python train.py --vocab_size=8192 --tie_embeddings=false --init="normal"
MLP neurons of a small language model. Each row is named by its layer, matrix (down: output weights) and neuron, and shows model dimensions 256-383. Each number is 128 + 24 x the weight over its row's rms, rounded and kept within 0 to 255. Numbers have three digits each.
A block is one neuron, or neurons of one layer that tend to fire together. After each block is what it responds to, as a language model described it from the Wikipedia text at the highest values.

L7.down173:159167106112106060123129157092129129115133123135125108146129157109131106095158150126143155137136110097173118149135127125135083113082139166126131111136115139139134121145099138152103152102157167097142130125115135157088127108114117138156143132146139173133162187127111172137181125147106139093112146117147101139153139100122136132083105127116178086097130127154132157161124109118140155142156
L7.down1093:122108123116141143115147122143123111104159115085126162156174160136122115127076101114126117149104114144114102113086111096115177148142129122126158140139132077101159123129127133154106114132140122152116106100151144101130132107124148216112135142158116076123149156145169151123101138091133132154119137131158130175093152177155135152115099123160137165134171155138117115109146133144111089144081
Description: Coordinate minute digits

L7.down1179:118105122124181136139143184158137112126109115108157170110131123185103143124149131125100117131080144115118150134120134115140136173111157125149129091142118169093124117149113101156101152155104133109132187125148127115141131117124117108189116193106119146144112146107086154126159128114159097104109135124101135110137120142165122113183108124151136116091139107173148112140108142111144133139163
L7.down1230:115139146142107127092119169140128144126098158129137142151169137147118169112109121098109107127152142121176148128183100116110161119152152132120133124161151152109158169097112075137170114167185182105127154134119115124156146117179152140106144105135116138115091152112169139149090091166123126129154152101123138163176135129147138131150095153121096178133126096111097107125124103144151115137140
Description: Word endings, man, of

L3.down275:069129116138096097157123103117153129114118156133108127157149104116145142117101136087100100095138128135141120133146124136091150137114111098164103133122105099127129123105098119127103118144120153141097136104109102102123079134117135155144147160138098119129123117116109181113149105172140166149156126133107098106114123142139105156110114100183087155106184144119157189148121159123131121115094
L3.down1187:150114094143092112143118138129163114103159111136083081141144123113110116105118121086119088145105099109167123088134122092132129129098138160158136144104144140111167197131080103105124104045125135125094106131086147123139142118106166086170126086169165076144139178120139160123133132149105137148127102136137113125119118132101095150140137122100160115082130133121092116134111132139095110112095
L3.down1326:134118087137115111116099120132140113106084134141122117108120129096125171116131125132105175119103106081123147100161118134140114144113170155143117081153098072105165150109091140074149144131136125103161117100124119159119120093160141134127128133123108162134101126173166113095126172154114145109131108120142149147123122101136137119130107130132123119178145147145135127095136130093127100128145
L3.down1446:160110153073100163146187096110129157110103133115119111140175161115123085150116160089182147118101157155134106116175191122111186118152105124144131160149119118142148143128099087134117164128168157108139135089118092117125110141139142125108126112126119149129158132154095084153067093129140107154101139064118127119118053127135146140121160113150126121124154132134134117143160130101112100123097
Description: Coordinate degree/minute symbols

L2.down179:149132095162110116117143123137134154130129127137167152159142163115143151118093140181111155161121144191127140133159115099118137084088137148141144136121084138085167122143105143168166153188112130111154155132131153092123125155097149177121121148159130075149074154121102153124150141166100109180121136126095154156081142106111126131152133141114160126133113139112120146128124115131142129069103
L2.down210:124122109189172136167142133126113123144095129169161160109132162085117155137128137088145130121101204178128107114144104123166128097166140104131153119153122064125102148141136148165149160112136129133114108113085166134126138134129140126136094110136141163144128133107133142125118109129119147112134131126104111075121139110175158081146155121095121119101132111119189187108152096085137155144142
L2.down260:109107155161071106162125097135150147140100087129136127122081157085121173123108123140096136129100091150097100149124124125113098188101159161134103127125095115101101080132095159088145117156141149086111119113118164115126092136113152098121134143121116161141099120127158142143143145146103099118143106110138143147113114124096100145142130148104157139118144135160113124147127077106136116147123
L2.down418:118103114128144106156177131086137107101160118142131197135139150123151151178177149152088124179116109176141131173126156157080089138113143114133140119125126172136117141136120100096111125121132141109182113092118147155108114119187127090099154103108162126134086169124146094104116132096150070127126144135116102127094127176140104138143119120138173110148106134128133123152107145110127152143148
L2.down479:130134139130145150065147109146159139140125115105111113116139156135142132130139115146156131127148134143129116140137132116130150138172151141118171104092124123136139088102147132131118129108121115188130134098149141097160130106092154143127092116093130103137151093148137097169149083174145140146135087130122124148101105096164160136132118147116195165140127139151141165125123117140126092124080
L2.down632:125121134145123067136133097134127118158155122136157137135139152086144113152136121107140111108139065115141135166124130097143095147123101122161093087151138137131154171120082118092150142131107109109200146163119119160110105140133141096132117121129152137096119123151150086105169116111175094139115085103141133134100152111137138095102114148138063102129091128121127111078113123086147140145170
L2.down1122:118117127133133133148160107129111097156124128107113143131156118144098079108157143126109113158136076089159140112132110107119122124162106155176130133145123151143137141121119115130134159134134068145115072108083094137123102136091125116156117090138148141126136156112128140150115114171139101116117105158094118116098116109137141116160132163110158134115160161115134170107086096094179126129130
L2.down1132:109140127067132139175119094145126141130137143123138117107147167118142099139142149158113102105111135120119120118129130154117186125142105153160116189134124119111042141134143165162136128149159113111137142101113091115134122131138120066131128157139131104124134138158112090125108098148141097151111117110123137122135105166126115078156151149193125147130082121102152159113127142108172104099140
Description: Split-off "s" token

L7.down36:095147149162071115152107189150180124152121123167110141134139193162140126131127119089172155131128127146147150103139100115159137058128148122088135186108157096122158149131118132076145122132139136126116102141170112101069127155109123113137153161142123140138118099106098147114085143125119127100175138136129136127090120155058099109150128114099186112144144110122119112116103101127103113096134
L7.down750:099138130127165108138110115130109165152111109192126155091109083145150138151113104138114113133119092119126158087094087136141153122145116100144082113122125122137136136134076132144101141111126132112120154148157097179170203107097139097127145108135138143123119097111105120166112101112120132112117136172122174152123166149136114123111153120113167126089113131129105134150093107092181171135183
Description: Word-initial "De"/"de" fragments

L3.down464:153119104151139129155143133134117114123115199131109122111126148137109128132130120109098106120122143163135136127143090126135105124123138131139087141125160083138125140110136163112134119080108117156096120139140130113096160159123093151160114147120131140153114135156127113118112135139099124135139102120117155113141132145201138097146089125140133065127153186092143096109157146111159166121106
L3.down528:111156146119068124129115121148119169103149164147129148112126135116099171147123171142126138129140114156113163106162126116168143136078153134113107113140106129169138127132114098130097103118166157136122124156124115138148169154130131148115093121079132124125114150157107165113121150139123117127147105124144083137151106148160165122143119161161080086135148080131110112143147140153138147179190
L3.down832:158093113129119161114128129105143111128136119132093120112133154108134161128129105091119127120132087131123154101163122157152138143107155129096127105097141122153130160115141135097136121150126142132149113100155152124090179145126113159117129083126112142139157098107144149157125130099180082146184129151153142138168149147108133092145154132112088099190136169112127117118151149142132155134142
L3.down1258:181120130118136114137146077150111104118215111130115120120120126143103134117120054124139095162147177156132089155138130128128139135116125134149140116139125136143120142085131142125145171138091139095118126107110168157076121161098141106118130168133099130155141118134146107107113114129160084086123132121126113120145183154119135175135146143130058080121119143096103111150153104155136165152135
Description: Main verb after subject

L2.down35:122073137151092111085115146153103083105148125152135174186136140151133149137131119101169122142145103120120148107125086159104127164161100166082118082118183142125117122127091137131164099117162115157109146134140133150109097118164107106110107118113116112155085169127124116162115145114143121122132129126126126098107128139135115088141116145105166151131161108102179115108121161141128155114152
L2.down660:111128114101110137080151165143104084161146137058091153124116190164135131075147120167145128108138157109166158138111102155100123117118111135109135133108157144196171124101123093104124180117149120156121153127109094131069153131157144151150158142119118185158138131180128144197111151110139108148126115149140135126140127126108150116145115106139160119104129160138102126134158066146144083107175
L2.down849:102131133068106103102101096136103142107122153146119117136077138160139129076119110108106127133102091123136130152123148120102119138112139129097142139139101130214094101161121109110166149112150136112099118134092116110127129167145063109129132175171130148130142161154109127147186139162168166175105134140142135118129109150114138089177132117189145125120142153184133124101113068140109134090163
L2.down858:134128096102123103079157155122135130136129089147138145124086111135116151127122139146118115098162168111150150128136153132151107141171142121110139097115154163151178145157116128158097129085115125137122122103155127172103136133133120114102140122096096113115104107110147157152183149140147116133140099095133098108126117124171120111105118162118190161162087138130136149141138136130115087131167
L2.down1201:113175104123146138110123151100127145139116142139121136081084122154138145130124127155126091098130143130117137153160137121115179172148114130112126097115141135150151098126089164107120116105137118126121129155129114124120159108149124096108129125108126155128103115124177133138141170110131130170126155117157089120131125161186120168094071136116151117156134138167130110129150157103137135087149
L2.down1237:124163128144135120133144134150117127088157109157119131115146120127121157109130123129098156104125117123142125133141123095144091146122153143103117141155082102140071110169098098152121139184110137126124155129153171115113137180127133139149126126110144088153132115107132129137163093121165147114080155138140113105144103144146072096180040130125159132104129137125135139147157094114080165161157
L2.down1399:102135094150103110116157135140136118159143091163136136102119084136160081092095135148162099183121155126098145121093096112108112125109131178159128141126119144132134148138168164139140088101157149117154097157141100130147123159136163127116153123118141122133082079112105138126128127169142116130132141166135087191111170121094128118127113117117167123092142141099124121122104115127123104151108
L2.down1436:153123090110113130085091106137144090122126132104154128100110132136128161143146106164126162127116121092133121121082163164140101097107144125116143107154116128170145116132143113128130142147197089094174143112129139112093119112133121131108148087124113172170119116154113165156122112103126154138121128131102137106136144121134119165143134090120139098092148123114152130110180118111147096088156
Description: Coordinate minute digits

L3.down325:149149154101130163111112154131110131144106087154122103102130184097118090166101124123121171133123117174137140148140136103123093117113134137112146138097131131132124141129146162140156157107138133121130126127151114126111130171118164132116136115141116149103112103144110102141112125142115113140113153122139104118120156153119132134159103111096177115137139111118110111150157087120121137126164
L3.down1334:165153051124136125077162161139192156081116121166111146108084095127138115157149111121113141125100140100124095148148090119128108145069138104128132110103122114129119149122102098170149112136186159154136112141105106132151113162077097120141087116129138124198086120127123104139145157103132124139182157170078162142100097125156125157158138139089096129139133100126134107128132137136105127115111
L3.down1404:145141138117157105128121136138130144105166138131176185121122114128091133131126146109122109162175156147100128097105117132135073138088109130137104143148111131129126137142193107119097159145146146140145140163122120139112121158090110106123135149101121117137121134139127140141084122113138125169093149162158125137139122112164105140139109118115080133107102139162132179138158103136119127166123
L3.down1534:126119091136154130090135109174174124153157159168111109171109101138123143131145149114124150153083108137128088065122120146130180080144141130107133108085167113143137139134129110133152105139083147138165130174129102138152089121129120107169113147145137124162134137107118134090119146112144088150154156090079118167131144137130115087122175113102140136114137141115149160130154167129156113137122
Description: Math and code expressions

L3.down64:127136114127100104115166121134102154131139114103155175131116083128098126134131128130160131121136094157088117117172108132116137090154157126112122173175134142165126135156133103139109138108123113125128111105141098126112127133179092148109158122144095077173112133140131127132097121128149083132110110079117107138141138144125168114088119148148064128159135181113117160183114121146141147147129
L3.down262:130105081103128108107168130165145113177113070141164132159108106145163108140116136131178102146126095110152120149132084111157168133136123110126162113170137106135115136122134155084144132089138105075067114119111109134131173131167126182148153093114138146141149120125133146166109082149114111147104119152128099154137114131124102132141128128121114137107143109137131134131126136138150105121106
L3.down804:121147147127139132144152086142104121118177104104114125142156132084137141080086143154175156130124127099106132106119152135102149142090114139121110132112103160136148128168128144126095103143190110175098134129175133143158124134139142114161144132146115100129159180102105140159110115155128110115103084149136149111126104146102136142141152117089141122103085141118097138123139179128164139111142
L3.down1068:146104146128136094102103066120124120152095109121114122147145089135117135130163098125162102136144138097125072122152095175115143098151132115143077113120139190107129157138124144128114102118084110140164102132142113133128153082130137140117136134141108108126125138144139121151105124149101129119141111136143147159111111114092115107151126174144096105127085142122131161147149148081135077116119
Description: Anaphoric category head nouns

L2.down97:136122145160170124097111124085126088071124125137145153149096160161128080182126104102155121140099107145147175149116164117118137119148124110142151103161137111120153148141105183119134093154134161138169137160106129106129124135116136165100140139142133127147103084126138138092137098126168128107147118110174164095126132123137115155143127154108128085157148137156078113120135094119066152127108
L2.down168:112120151165130104125145138194172169111159141088160137131141146139152120120143131110147094139165136154116130136132094143069174084126157116125132124137137158132133141114124146094119162132090150153123141151125141149144148146159126187155108116130106111150140176132097076112124098135141142145146150126153122140116127107107136121143137128085097161135109088102116101103115121075080108204160
L2.down324:128136142122123118053124117139164154124125146127153154167136111168166138142161148135127119133115107128113152069102149120105068121093107129129127155151103140134149075102160151084128155128134118167131118170101173145122152139128119086097107134128124095118133090142135196163115088150102137129143151129114148095111123136183153152125177112119125156147130143122107147132116097101109121135136
L2.down729:159141068176136125119161096135143127146191103116107120141141110142060104167094161097137144136129147133111161084124145138144164149122153146155131108129129161164118155137088090123145144123134132126132205135120144095133119157099124133134105125100114114104100108130112082126144141161108058138151145151158094126133124132110145132095142157103181101130165140128147121116150137161088154109111
L2.down827:108134089099127158137089110106143138121174129154123133111134147111089132165121102142087111162118161143145163108107123091104146120086101095144115161127137114134173131104157121130123157186170108110132125120121118102118122117124087098159129123103157181136148140121122104094124112079135098130149139144155165152153132131130156138150112139142163109111121122126154129087129134158133177100119
L2.down999:123112142135123138111137141125126088124163126162134151091087104149145123164133104111090146137114094146114128148188170127137085107104088097120113091139134109119113204142158104146143141124162111106125110116132139153155129156143088090125143149096145117107154106140118163110149129147127132139127126122150164071171159145098141110166138153119163176134145109185115096110144144112107136118088
L2.down1225:140116140139116085097105141134118149174181169163108137122142132134136145107142145092144118104109113170121174119128110095151146154112136137121131102104157115147137150117117156138123137129100155150156111115083182093157091143084144127116095133138114102152076155164125137115115116134126141175148150128110140131089106117112131137195081126149083141157119159125141129114162066131091165158160
L2.down1521:142107131113109135130145110165151100180133139108139095129099164136115096171140123147198147116079139095129127144120141127118075140127128108128143130108161155130187180119104144095127130119108157071142132108101131087124131155108130137132104075124158139106116141089117115111133128135101130143144139114130105126121139105156143147155103089111137145111135120084118101104169134110121123135167
Description: Close and suffixable stems

L3.down188:132115109185132118140137147111153133141142145137152130201168125110143117132113098100093160136129130153125119153138124166091081147120113097106160105131127139088149126143189107114169127137135136127132123133145127175129127160161125170136168143141132091147140142140156158106114146146119101120165121124105108135151173158122157139148143148167076103141120174150147088141128127170132120167114
L3.down332:130106091124142125088126125133145152129067142148145126137140145144144122150145171076120125107197118122111119120155124140151139135124117122132146165110156126187104120121136132127130148141120139127172151117130138127108096129149135132098135145140129102095151102074156128133141133155143096120111149115117140132153144106122161128133135095149159117103154134116125126122123096157127091132145
L3.down928:122154119199160157139141104106143131127123146143110161183119170143143100133138157140125144126138128103075154169135130137133090174146112130138160099100128136143144149115112109138156127143162132143111129153090113120149134128147157128144143180085135147148168113118104165134131144091141086116153105136112120119116148151149129131117136114111055141154153127108128107140142134107155134155144
L3.down987:131143126246189145155148104125121117119148151117155115135161151112164079149151134123089160135131118135098127170104168164098094176109123089136168112139125138094166157104146133150108154128152107158182118122120127104111150161132114182134132107123113098113122143128107110072166152142084128124127112120124102103139162134136108117148147142114127098144121116119107092105134093109168111147129
Description: Present-tense verb suffix

L7.down902:114126139132125158159089153163158120133159138125116169156133094142119131129144153139161135152101137135155133161119148156066100122123116136145090129154124130141106100164124095136106120100138146142121158137142126142124103154119118143161122109098121172089110115148135127126130113115132121125112128119149192118141132178102123148156156138158084146143138142121133107105161154113152094146158
L7.down1411:101139086117133101112085113127139141151148085135110136149107121117121132113088120122124114143116140123115173113134100093125099122132162138144116128126137095113082151100114076116124103139101116136107146142102089162110135136144159133160154132123146122143120146162145120100105153101135120093136118141108121137091133120152130148136139153105145139147128104117146114123095096139105135154109
Description: Heading and header endings

L7.down19:144142143118077142137139079127110124176132128180157113094104196073128138095108140136149189132157107138124140097124113131103064130151141125128095105100146181141139159124115080091109119142128123145103139113148109114115138160130121132151113130148077134117117131144144133111104168164111157154139081160123136132116088115105110116144134123162117126106116140131129124137106142141141103195148
L7.down1246:136142113115118150123120123133129102161102147084160122142104081138170132125139122154145141134141136149147109136158119113139027173130106092133130120100132132145160175134115094167111086119147144146126140173153137114128137085136134136158155139120148109142111174145149109146103117137138126075143130142070128106135155100156103128119175121125068130120118098143143146118140121146119104140114
Description: Compound hyphen joiners

L2.down139:091139079137118157156102138161122096131116144126076165155122149124146121126131158100153131111152124156119100159123144117085128092146115172144152112110155158103133148116128139111101108114122115116135157122087107107117109140133146212157104127141137098116157094123172112167130126148104131164178129133103150121113091107124101151125158132108117166152129133158138106105117104112109128115166
L2.down171:101135120132108103177175119166132121094107116144069139165092127113121099088119171159135144125147162121095112110144189129074124092174147136134125157141135128124135146119123150102117076100101143137118110121128139159137130116116126161128155128122108074164131133119162136163161140174089126161133141138102149166124113169133156122110103149092147147119124116115124091135130101059109116129146
L2.down1146:113137141131175089075157158136132143096117135145104139152168104115117141159123120157107095118118118104134119108136130083120106165070146102173136144134103093131158122127120115106110101153136128115132141141128144130186127140116157102101124140131113093149141142137163160141150147150139086167189130106128137123121105115151191153125135140092145091118140099113112142104133117104126174141141
L2.down1155:111159096117100146137109100132184133172151135132158143132131082147159110111086152096162088131143114184113116098122115158146117131109126171132142108094115152148132157091089132081103083113107105146140149106156106150097120156118125178125114160158148148115137154138122115160122130126170117148125124098133110115152134133129125117173100087130071137134134116151123099099154110114115143104163
L2.down1251:078116119148146131169122133146104108123111166136094148148098120115130128107094086064147108150177128104155116150092112127091140123125152151123169091104135097109130176144128135097119138118104137110123104104101137152171115108110132159144120133144133089138107129158160128131141168154130109182100124132079152144161126117112121162155118135139171157155119137125120094135146104140114168129129
L2.down1316:152097092142127166130125134160170083129122139134055170134082151133135104132141145117120099125175115124104075161132153126080127093173118156167138118106116140083133140135163151129093129145077153126137125134071091121134093161134146181131095111151153103140119096119134107143139148140103152138140138163075118127100093112124125148140151129113083173111112145139122110123132130134117091130152
L2.down1489:139139132127070156134160119117115126122086110142081120123139164146090128203118148066147155148134139125083123125136177161149123141100162148174126121161140099139117125161105135119115116149155082132152096092115124163129129149141148138102141124102135129119116092155142087153088158139143145175155140110106106103141083122187119175158123124102117154098131127120118140078136142148140124164121
L2.down1500:087138161158153130154115121138123149086126123122118103140111109070090128084145113138135139143107109161107123122116132140143109052147103158119133125111142157161099099103136069114124090113130145124134115120137164130170114130120160094127124126111132154139113111103161084143133137108105142128148140133107112154164130098124137141135137153081122117142143087166161088096135137119141087139132
Description: Closing heading equals signs

L2.down131:119136133128111142161144141147105138137150110149144054126125120150160142130131124162139125149124158141111070114118110155168145139147167108149141139136127147162143144139165103113102123114096159142141123133138114129125106170144139146129146122099124172184150154097159163115133144122113136125123163097134109154134171175136109092162143104104110104125128129142160102145095155102150133114137
L2.down414:123128094136113098141135146145076097130124142184135123155107096127108120129142159101133082142101112143169136068148117130140149157125106146095121126117148130133137111132141177101147142156102147129149104102140145148121152129149100062123111108128122155116111125134090119151107118134128132144133083100137138172147104099150139152081094164118088147095165125126124168154166156161207116156116
L2.down886:122120130143118138139102126150085189098147147091125128132135128160138155075108099111154124135084094090163144113126142160157134160102090104097097086083130101104126117104158149121131131166168121137148150142098134141140183083116100131148142151122115140129139104130146096172153105145103114134110138150126146136111103093152097128150114109115110136116115130117134135103091185110161160119139
L2.down899:154101114141070131120148105215155156117142122138109104148117156164114171141102104113146130108124117123106170100139141125117082153139119156117146106079088175129113122137135126132130130162118096115105139127104141137096143138141124150116135176136094138132118113132133188173138139141113167136137096086119128137139080135125145124134119147159098175191160121133098163127126120150119147132104
L2.down1003:110113124150122120130047138151140140104149155128132126126130128106139208152144121126102125163102147150136109105129107110140160120158102132120147124121122157097152131099103153077109124168148112135156143148125138129106121134142151110130145161120145101091119160134160143131142151149140151179143101144155125126131125093118092133081097087120171101119140126096117159111132140112153129137182
L2.down1354:126122211090174166163143101169151123164148119102148143166122140109123125137054131130111109140136124150118158154095153114123155153106110105140165175123136169128098135132121112184142088107124148118158142106136127102159187104139124138130144121119121135143132088133126153181121137135122172123123121172153131146115148164119151109120132128134208140113141100120159156140127106084134148108136
L2.down1531:117125132169140111187125142131127144100134114158115093095086150143112152116103085128129139098136144126092178149076172158093188140146120089086129118158111119169138136140149155124128090120073146135134143122128136096129124118135104167151135065143126161111110144119166171104166128123135175140138124120104140125127155114111083100145125136133144106064131109104127140128149099161181103130136
L2.down1533:130115133127143135146148068151145125153132092109115105141114114141148176173139123175095140145146121121145117117161107142124136124161110154136152113105107119183146154121099151124136138117112156168151175157129142150088174148128108145129110150116173146181137103148148074145141113127129062160134127174096168088156142121167139110067119109137110114133162124129127112116056116170125151145151
Description: Modal verbs before verb

L7.down135:106120159148119177104094152150136157121124148108129133093120147111152154165153160129162070127184099147087130117115135110115154125129079086136140131144117113098145136155151168101127087126111146112144156136137132089130145113155153111168145102139117146152151156137128090169097114113147110131114125095108142137114137097096172131128152117090128127094175083105158146120086137106151120184149
L7.down1274:138122130157083105124129137147147164145154107120120150132101135109124094118094159121149119141156085095122117140128151155145195124121124154131114107121107145127130140138112113128200125073123131118107139116121108092144100131134145127113174075095115132135098145144118084091077122095101158156113077152154140125125159134088155146130110121102210101123138109192137114114095140102112158082099
Description: Mid-title and mid-word fragments

L7.down764:103112120113159133137128117182178108147113146102153107126151133116138111112081137129142109135145115104113164110119146127137151125141110154137132159130149126113130093161128145104109111135131143132168116095138123180126118108132121152114131089117146131108140136126135136164084096126146119109158129113132149126143135126144147101116128155113115131179130103130112138080139124083134152133169
L7.down1250:130131132104181097121141107170139108098124137168172143107190142126160134102138147158124109136114136141121150120147132119102099113128136156125106183107168115117145131141099159100094091134092121108140119102152124169147103147119134177125151108125173138123108134148151104161139113113143131151170127127173178131139142100154128127093136158089108108163141131161155093122125137166120210074130
Description: Pre-bare-verb slot

L2.down87:140108134129132149108114117115118103124159152102152113136151131072116136122159136121137082118145143182091147110108181148118120120121134187103139134145168108108140143152149109147112138124144142133149161099149138145141133136075114091115111162078161143085123124130120150147124121104120125162173159159144146115121103051092150133164206096146100123137141128128167110127137126120118143124129
L2.down208:110178121127111090108155090124140171121112157112123087122142160145120139114170163162127138072113107142101173096121055124136126123159116166140158119138082194111113140106164129139077130136118100161130094108149082130164160112137145147109109131093089147086123115115131109143115167120139097142161133068133109112116125096117199155146138124111111138120124123117107108171156130127131111132150
L2.down551:106134130128097135141070111136113111103144161134136121114107119099161162130147118127150098162123105152137124154113148176145150146135119112130119129117121160155136146096138132105089105102100124137123081118148141121112124142148170123139081156166096119127140117149113144122158112161125122152146121098151111131123149164103117177103147096131157163111122125158112125100092196096136079130105
L2.down800:090136146128150141093116135129150112129126087106145117112120145147176164142090142139146117153118128110154122142145099176131182098117130133140169116116119143150096109106163163133123139142108138114135112117104152118138136096150120148103158084156102155130141121119092140156145116162102100109104139114171102153127132114179083100084108108115122154152071089126115117136092101098133081155124
L2.down829:133117121110125120090068115152114124143148106159089118114148117145143107136124162123151121164168127128141142192091136108140128126123120161111123117103166154163155122115142112165147139104104127147162127135157152120099130079096098166116163079121101134150096133185142159121100122148142123111071134108156120149157113145140134120178125108149158100130125156117166130142119149136119153146099
L2.down1148:144152140132093198096141103148158143097112109132137120169140113122118115119124113123132129147144173107143144140135101149142115094131103134139140081125122141125143137148084124121160119112112134153168137110153104145091145147106122085155141106134131119093144108155097146098104145097155149125181139100150094101172105124082104108165154070108168150155143147132134121162131121139113118114107
L2.down1191:084109140128131150145106105125095122121148105130156121144111144118167131097156156094103122074113096158118105135163147119157113113156103140113127112116120136151150090185117134137090157130116148132121102120086130099125155115156132131121114119121107145136106145079133097119130168192160131156106159146084134148085130152132090150136127139141164124081154166103125117143145134119084123136171
L2.down1488:153099166133176155137094163121112109134107137113126129112146101131179136138114146168111123146120120119129117110118142165106145085174121144120161134125089149150108139136124098160113116094120106088132104133129151097134166112117141172136092147153134078102102106151146112147101121087082144132153146154126111105113165132142136094110139122121175162142074148154134104131137119096108114115114
Description: Degree and comparison modifiers

L3.down47:145105146130150077153146098144100143144148171143125111116103144154128144117117133114149105129121131139131167138095105107120167135177136096163127113117084166123123107178099118142122141125149119135157133113162099167123106135103152147127090138093142154121101159113130105132101152118126113140132130091100135145120132133107142095153132124121168117140052121112100177137160098120167088131119
L3.down352:108075127095143148118105097142175125112112100107146187112107095137142114126125130130130140087155117105168139140112143102130151118120110128134183154146108103129184090150165107115122108110093133114124153151102157130093129146131123159114130129145125147168111147139148108153136131087115156105112125128147102125125139108141158127138143118108174141103135124113145138140154118118152113124146
L3.down378:077118108125174129125119108099133120100113127135138098157140072115114124108092113157163108104163163147069107126107130123143155164117156127144149099173120120125093122116097127104118189137092108134152116102097138127101146076110137153152139102125109098156127093107106129145143070150077137129120130105147169152193125142148108107106089094100198124139126092135148123117074120151138135170150
L3.down571:151114115145094117157135112153141107160139138108144136121127130159087099118152149095124157119123111139112157103098109161112130100163126109125106116158117126134075105133118126179141142126201090129166167093115098115127151173182118118124170116139139108152123117172121155147095099145134120094158140112128130130149103108156123137147144136145196117120112109124142110121148076125131094096143
Description: Digits in coordinates

L2.down257:135114131143156106136204092095118133109107119110157097196116153113107150154110104136150153119122099136144151098157134132117096171157144105129083145136127126117157159127112134124129137111111149140168124094076150091113095185104104128066146130118152119117115137100134134139124126177124146100137132127138137106137107110118110150170127129123151144161125119127103184125165137121109137146129
L2.down347:115107119113138152146092092128152106123132113110149170161129111101119128151120118170072116160093162101167146094165122141139130099143100121122134111151152113135121093189112059145165104123089131116186143103105128125106122142134141092136109108145093119119137187136102088152125150139129156123105090115122119181104085103156110110125156114107143161091108119115108113103127128146158101102120
L2.down601:117092148125136151088164156146161147144123095146126134179128166106154125125137157105108153135105134146133109130074125104146092139125182119174115128132087151118104068129079098102130132164126180137142144135087116140116135130129124126114116158185122148128119098127113094110168144127149144134142122153113099185153134088180134037117120111106109121158133178076149111112136170094122158103151
L2.down763:145140118112126142125150108116155151131097188128151109149080108144114142099138127146119134137139147116120103136170145174105127128080172128134122164162172129107145117111175117143123111111117099096136119102141116127073094093134122129133153140107117100114161145136112148141135133164152132098170143119098120122140126164132116107161130101109136064133156143138142158104167153099119131155116
L2.down842:153143086143125149118117146157156139115105132143116125138109131110129119109113130115108138139115112119123091137111151178105096115093171137133143126097122146120115168125130151111111124133108129166137110145087122129141161092108130147139086093136162153140163137144133107120148109171140100165104120124080130152135120113175102166083161108130005107123157129117126130139064100147133118160132
L2.down855:134103168119113109117142129147106175149074152132163089183117101108091109163121124105102158142128079116132153154095086170123127122143145113114110101159159153115102130117122114170113145154162192116120132160105092155120159119123135173134103158165155179123127123150138148109107110146153169132107159116139128109107098138198127096157155137095149147130107100145152129082159136126074098118097
L2.down868:118125118141111118139154129113125102116139159111087120129137113128144161094101176111137160104073118143126126123106132131105101180140126095123145104088160130132147122121151128131122103116148098108117098126149142134131123136134148173083152157098148114086163126076124102129123143201123162067163092125184121155111139138088135159127106142123115188155142166187132109129131123106143135123162
L2.down984:140119112130095159127145122115173111101108112097153111151112114130134140151089131145102110107119137122099108039141116101161134152085148099112130144141112114161174137145156149096140159154161098072104120135158155185103178098125127136105147145149124135147147125139124125117128180135108094129133131132119118109117126105119124113128148112115147133102133136123141097107181131112142160128122
Description: Coordinate degree signs

L3.down86:117198124098125108121146123157082133139137145085133129145173147105128145095158122123146160152169162158106124123162155153161140114134089110179122153127163160125121117139143174144126114114129125133154094133112111116112102176142116127128136131135156141111169109127147115133117105120163136114105122134126144126147127153144129142104121149101162149141122138160120152098128093125117119106121
L3.down469:111112091154133162160145146150097127134121136111110140147129149112151163115140160143129112100171138101105136183157122132113122145149134111179093121131121177114132121149160151111113122129114134154138110147058111146108113157111076125130126099102155130139140113128152123151149127106132140128093135110133105100191120145118129142146131123160145122117158179156139109104104124130097162140134
L3.down596:104128111110115183124132116150079129134112111101166141101149120115132158139156118143089142121124131152123119167161137129118075157152133163137157150123095126107133127127153169105124108128126111086150100130109129138158128121118146154120127119119141138131118122072120061128143118163178153152092158130127109124122120145150140137119116144132004158162114125114131130145155136094134112125148
L3.down1356:125133105110127135151163160156148132171165106085124113091135153152092189101123130090111109155145123163084096111120147118109096121135143110134165124129150074147171167128135164067150116174126159127174137139078141169139130105141164152145102109132086165148140137146132087159150134115114109162130138125117071125102149122160079129166149136139075155146115135121135146106156145158116130160152
Description: Wikipedia heading closers